Part of a small language model's weights: 12 layers, 4.06M parameters.
MLP neurons of a small language model. Each row is named by its layer, matrix (gate and up: input weights) and neuron, and shows model dimensions 0-159. Each number is 500 + 25 x the weight over its row's rms, rounded and kept within 0 to 999. Numbers have three digits each. A neuron's up and down rows have the sign that makes its largest values positive.
After each neuron's rows, "fires after" lists the tokens most often just before its 100 highest values on Wikipedia text that the model never trained on; "fires on" lists the tokens most often at its 100 highest values on Wikipedia text that the model never trained on. A number after a token or word is its count.

L6.gate307:482483450487451495489488450500495489496510522550477504484571504522535517514473527512521493495511492486486461517519500460483542498497469589519514475500490501513533528511480506486494506485514456532462473534481473501519481533519499529470484496504521514508487485509456442500502494518515479505510500492503464550476498506536464532507534495490486539516456488500514500537486503505473518514507500483493504528477485477540509483510534555521526525504472509554508478517491499533459485507503562
L6.up307:492469509496483471471504473510499508479540480519497522475527505502522462491501502496460487492488479458524483481498499460488561476448528512518497465487455513524523526520552512505510501463500525456503514530513459471489539526495466495509487542514532527501522499463520524456518498506474503501485503539535486522501484517444482514507521490496474539513499474522465461500477524509513496492547462475518482484439503530499557522526470538494486512514505489554530528545526487473526496523467509
fires after: " Ad" 16, " P" 12, " h" 11, "f" 10, " f" 9, " p" 6
fires on: "vent" 17, "ress" 16, "ig" 16, "act" 11, "ats" 9, "ll" 6

L8.gate209:507432504520487493449480523485495516459499534488490509483511484477501471528510476498495501510487533508509503500490533487524543503537535495483544488538529522506507558495506497540509503478502501495460505515468457536552487496450506511517473510512517511507513530480492498466518476533482452473519514486543472533496500491469532502502557516466473489523458480492446509512502519559488476517528520471501512487487477497458517518542510461529490501510450518486488526519490443522533491536482477
L8.up209:545478480524488507541489464472505483483530536491496542477483504490496468554458486472472513478484490515487511480491518488517520495439505507518544493468453464488506538466497567461520498459517492449472522517476467512498524509470473492480448482498500488483445503446491507475503501496512453468519513503500493474493499549455518504522499528496467504528476468495502512486541494492503476504492499497540491515555495512504477523517538506509484453513464483512489520535512486531495518547488482
fires after: " h" 16, "ri" 15, " f" 14, "th" 8, " H" 6, "f" 5
fires on: " cent" 20, "end" 19, "ur" 12, "ig" 12, "it" 8, "und" 7

L2.gate57:487540505499489493471519528476526521536506545506500496526483490496485531548552495523520476469549512473508502488533495477512547536487499519508471509484509523466545513512479473512547471542526477448528494506511519519487508508485463500498486459516509548515523504444488484487483524488501500456538537484482498532468512496522460497508542503455543497488494506531509522514450533543506506505507461464494531534483507492518505482487531441502498520513534537508501461487507472444491509502481488
L2.up57:484508512484486494467508540509473525493491498490500524493495534497507495504485502480494504482502494514464470515509549508530516515538489456485487552534494513415547496516490511493490471481462495515477480481437514495465473531497515490537515491506476535473502510486515529510506500484481519493497494509470497492498496497452477499509514485472515502474573470536507465516434454525490485477480507463449528496491533516450519439503495488489476497538520466459510492487492443511522475542488512
fires after: "'" 15, "1" 14, "2" 11, "p" 7, "3" 6
fires on: "," 100

L2.gate309:470508492481506457461520495521505490505494466492509485475509536525495502517482481498512519472512460486471506473528516477446479498516497496466545476503489501542509510466492464475499499455478518501506537498493495529535505453476511450490524562456451524491518532516476518456504502527480457521522504482517500514483516493501474464510528499534544501463500498516511520562493476525521514461525534470507485454436533486452504500470481506463459507553497503513475493508513517493512505458495497
L2.up309:473533477500502523513481525507517496534494472532519433506440519504474518483477465519473521536502486537517504495487516552482517487545492469491532498519465504513531510478530478503511527445488489525528472522487496532514532453472485471525498562510457531489542539475501536494491523534499448519511511478527536523435537498481518510516496481511516485476533518500508518549471534520498500494492541479521518481475526508449501514474528488518499513513497469528487521518505489497504489469522507
fires after: ".\n\n" 35, " |\n\n" 13, ")\n\n" 12, "\n\n" 12, "==\n\n" 10, "==\n" 9
fires on: "===" 93

L8.gate314:492528457482468476569528495480482503534453510518499548490514480539488499498532537538550489484460512454492500447526522500496478486505482538529486491502519515537483545479520529513487510500488521488537501496487524501542490514531482504499541491479476538484498495521479519557488460525501458494487468501532494476491447516477481501540538500503476479559490465441491527506543515509500510519519499531473481495489543477461500504511546523500525490500513544490504494522510483504509485500496522
L8.up314:476529474501505519504500507532508484461485511495473519512487529483503467560522489508512469490497519481505497542496453514555504519480483521523506489492466444547505467497552510509491462496459483541513488488539489504522497445504498489523533517469518491531482515534476513528509489502498458509508435490504486494526508457535486520541455481494506466479493521496494489541527492513468499550481547464496442466511502519497452533472511529486499478508507537544480501489484494468495495460497483
fires after: " the" 33, " a" 15, "i" 4
fires on: " l" 28, " h" 15, " by" 7, " Sh" 5

L2.gate10:474515486524527473480527488518480514531530468530490509515488512521533487515485465468519504473494486540514487456522507529519493467504517527448498440476510451539513525539496469467545496511511510491527519505498515454471494513521553465486489462511484491491523513491488559488472534523509497536520506490511505471488467440503463526488500479549499515487490504511519485509495526565512555509496529518472517521527518477495502500457489502484502486520492487454507498535516518486479473484529568
L2.up10:486511499510521467485501483540481500510541457517528495501501509486529480528471496519506522497502454527503448466509510507494498525514502541442542504476496467512517491485520484452544475502512493523524543511513519482493504513512555496509504499500483493475492543465526544485476532555457508549547482511498520479482493436486510530504504530540479514509509489497497464483451489541490547511485504487464491498569526493487476480473460514505519509517482501503485503514531515460483511460524541
fires after: ".\n\n" 68, " |\n\n" 19, "\n\n" 10
fires on: "==" 96, "===" 4

L9.gate33:495521523485535489494514503475540467518475536497510539528458532504496500498517477506448489483468494495507519463491497530473490506551489495480514490501496465485490523531463511458488516498467527530450499541491482514461550436480478511503505503505554524505455533497482486506503550498511519550500489536494493470505477581497464511521488447497499487512542530501493497509501494497495492482516454515521482482510463528476480506522525487499548473501483526503511501511479499521569499494515544
L9.up33:497541489490490501524498529456539456484461535491505452520459478480484471509508476501467525531446531509556509491484480544503475464485503492482509492495458467518474484467494481518498538495471505517486491510486508505500484489502445473494528483538504519469472513508470490515515530478509538522538463504525508468521484539448478515496495500495510510504533566504498491446489520490487542488535503532474490495501488519476472515544512511479501493473470476474519461489481487475580487499490524
fires after: " " 62, " (" 19, "–" 14
fires on: "201" 31, "199" 17, "197" 11, "200" 9, "191" 7, "198" 6

L9.gate136:522499514552468462442486537488535506478510502536496511518478531541459521531542478518501492495555493491478510499469513496495502521520475504513484478476458502487495487494493508546487460497480473501545468474566503497515475454484474499541468550507486459481494486465483503564534456472472477525461494544531480490510503498493511483525534489511490457483489488517502528503482531514530508501485460496470526503524508497484510493521521468517469522512474439506512518477501504474490458514513497
L9.up136:460500535523499464421502494477484485470549489489485529501427510547448507495497497499495501469516470507507482494505492470492461492510503525524498501478502484511511503514495532526488493525533475503478460500477501483523520479475480493542532454498534498543503480494520543501512511460505495494466502521485508519514525524521501498548537524500530480471493464521518510577497479514469514500477479514495555439488493520513515526535540509478452527526485461547487501487474519500528506497508500
fires after: "1" 26, "3" 14, "2" 12, "8" 8, "7" 6, "5" 5
fires on: "," 98

L6.gate226:499498495514471509498479494530468531498503515481501503505501489567515523454493497551534473478470561500461465514439491522502502469531484513479503494483472502467511456457494519490497478493470506489485507493528532503534511495525502483502476510549516510486498531507480468486477477498489466502501488471533513539495493490494537467510525496484493438487534487482488487490511498563478521525481446471513532488477447530563491509533498472526443496516468478484486516539509472467493475501478528
L6.up226:509481507502461499506500507517442493504556499487517523505484468493508524534476481520480489503542566493474480527508466469482454511498501512515468448473535479520507493489443504485478515493481514511465498483499455481487537487519505524486511461468519507522504491500488531486519488499502471515512502482450508488485538535512486480488512524481530485479523490464495493523529461515492485507535469465459550541489449540536530497508489488463438485525511472475498529534527545509482465532501470
fires after: "." 29, "," 23, " and" 6, ")." 5
fires on: " it" 45, " It" 35, " which" 9, "re" 4

L9.gate83:506523475495520516460532542502510501494503507511494452500498491482501495514495530508476494493506553487571467513475481498473517506493508544454488499497501493534530560486544481474504513510481498500491480488465492506503538483496449500523476548507564491456508504477479497473548506521503504488516510478507507482543507478456512480481494491493501521465471474452483530511453513502481474468499451522475486524480463436470495530510509477536502516527549499492524443473523483499524508473498530
L9.up83:505505482485528545478506504501509484483465532564536474450475466517494535532516522510503526515476494486497509499514534497463477507534484482500488492494521510502512510474522505481506515492488511493517470514530530501507481538570507496487520517528488493486509484501489516494524491533479461500519555459510463485504508476468502486504466528520517487520470499488474477550477477500451442519544497451496458497429499515484473528468458526505470519515462507493494456461496494542524502503448524
fires after: " the" 26, " C" 7, " M" 7, "m" 6, " m" 5, " man" 4
fires on: " M" 20, "ag" 18, "ounc" 11, " Comm" 11, " C" 6

L8.gate252:505490514503516544546517488508518541519438523501474489479464480476499497505496463470502501542491529543456506501471491462474543467498484508517531488480483546500498494559473496483547489517474483474479462511519478510480476495485522478452510462498528527533516480461497521529473531525511480473521511488558476508497491486503520479506503560503491476504489515458498528510513520495496480527484454498495527512441483533500440498483487491511473493508525513535469467476471478518532471503536496
L8.up252:518500483528489529534513485508501529513464478507478478464477466477503439548491482508505494538506532506473503525440457530508529515483490509528505459453481538494506485471461477515499499498495491469498474495526518509490480467514493528496490498516528497487488494494497491501511458520522508492511504459530524445480477529550516501523488545462525461476467516471526490517497495510527478470497492523472502532517572556492525512494469527487469542536499545526500498530484501478513522437511483
fires after: "." 35, "," 16, "I" 6, " and" 6, " that" 4
fires on: " It" 40, " it" 40, " he" 8, "t" 6, " she" 5

L9.gate34:469503573528523531502478545527462476518510514478505510568526548508495487512559506548483483507503482509522504463488478470501479510499461520530513505507497472542470487514448513480519555492497520541500467493477446524460485485514480489504498521486506477475462529484499497489501473478475493480514505501506456494487499540524484518493516510472497466506526514467501526505481523538489500446461464471509474558512491519520502541513497490522518493530499494523490499521541479510521518470542471
L9.up34:493519468484574466517548504507505513454487510560485493517494478493464468473491557511527479520481514550517506496469480492487500478497475499487488499452492485502466548465471557496481510531461538505493479485491511499529504490507495456529532559486516457475483522520493495467478527527484523533497506490465510453463469521504504502496529512516453501512456476524501542531492551506493500500515512480519514502519489487477495501501476537496485495530457473482484503490500547462484475528490509
fires after: " " 65, " (" 4, "13" 4
fires on: "197" 40, "200" 10, "198" 6, "201" 6, "0" 5

L7.gate242:542496502496485529496465437499516536497468499518508510495500482463457464517514510492470449513477495549516501503518535506475474554498476481511499515502502492492506522499502486521539536516522462516441529463517473527501492500521547493503495513477528518494507531482477524451473485514489437474512501472475489490486499481509513518495478465499476544494527484517545568512537517496510530469485514484523521476475479527520504463458479498514486524479490485468596505511497489484511504498478508
L7.up242:498507473525458508577514507474507505465472466495509510546535462471469514516514455488491502476521484512503505497513532531507510512517492488538520479471529505511506537544458450575476495486473461491475512500498513493504470498553543515504481528468501465510504493493492535455502485503481521461478488490494505535556458484449485519491534526450513504471518506520498526492522481524507527507529497538493507501478526516512485492464465463502522504532498459481517512481504521499505480514448501
fires after: "." 18, "A" 15, "p" 12, "'" 7, " W" 5
fires on: " For" 12, "fter" 12, "ite" 10, " At" 8, "t" 8, "uring" 7

L8.gate313:483532526502504525514528498520538534478498475496451476535517485464530451527525505524462496479449518490530550534487485487512547502515496507494476535517450480525487490507497496500532507554468458504543464477497512475475500500511512494499497500521494482514473490543499520488458528535512504447519518556500508499473484511516538470521529530467485483489508487499522524508517488571500532518502515532511493483466452485553520521492510502502494500470481496440473519478502503549498531489505508
L8.up313:478540468508512524545481509514498466501512518494454520539504463473524478512481457482516516463495539478499521508514474508471499493487545442453553484492504518550458510499487488447479484478499485494496507474469494472519486478462529504539497499538512475507512465517484539479488451557499457484497490507475483487507472520503486483490529518490476468490522552511510470487509503456510475493521547503507527519490505492482487487479504514541481523503529444514501492472478524530534500492562525
fires after: " res" 12, " l" 11, " re" 10, " Re" 10, " De" 7
fires on: "f" 26, "id" 15, "ie" 8, "at" 7, "i" 6

L2.gate84:454524480512524535514532501527516485530475508523462497511531497520471520522470493531490519463495502488460498499489498534490496461515486519460482432467540458499515546525502518525536502514496519480521491504509513476490513517528492512472465450500505525474476505455455492517511547498471500524471504452535492492472553502480512485514501507520472463505471524489459511532556494531500456493489525460531453515499519484542516504491533502462475453498486499487475470500537467505500488499505468
L2.up84:452492542517541520514548499538506500496508552485483501483534463526490512500459498537493513502506492528478526490488498508506503471520469515473531451491522492520500514513496516524509494463446481462515467524472492481484518539510487501466473446513505511514469482464478472498492539485469479497496480498522508541462558512505516478536512501520485475485501513499500480540519487543472496474546496452514451500498523457491544487509518484490497456470509500521464425504492478455469506480511507
fires after: ".\n\n" 27, "\n\n" 8, "==\n" 7, ")\n\n" 7, "==\n\n" 7
fires on: "===" 61, " develop" 22, " mod" 12, " $" 5

L9.gate141:534494478534494495515516532538487518499497510500507503469461463467513543497496469500533504490489489494488479467480559539526489520494492495470453479451476463459531518476527533517530497503465466452508479490526471485529508466505497479456484502496544507486520505512492483500488476505476508518491539495488541488553530457488492528479495499473496518543501521509473521538453526497482552460488539513528538469512464536492483508473489483496522494477491477463560505529522512459533502503513508
L9.up141:506518506513486479513455484528457505530529501477479503487448473488502468518514495499518505509480488489494541511493502516501485496459494479487507521572522533521499513504495465480542484492472488495443511450503510456472478508536463503516490486505507496486516512521519508510530507530532486441560536465497474480513502470500505531476512534534477536497528525488549469476502489517491504439496468510532527472484516506549546510489481472536518520550526499453533519506499548523477496482505505
fires after: "," 21, "." 11, "p" 10, " W" 7, " |" 7, "W" 4
fires on: " with" 28, " For" 13, " " 9, "ite" 9, "he" 7, "ith" 7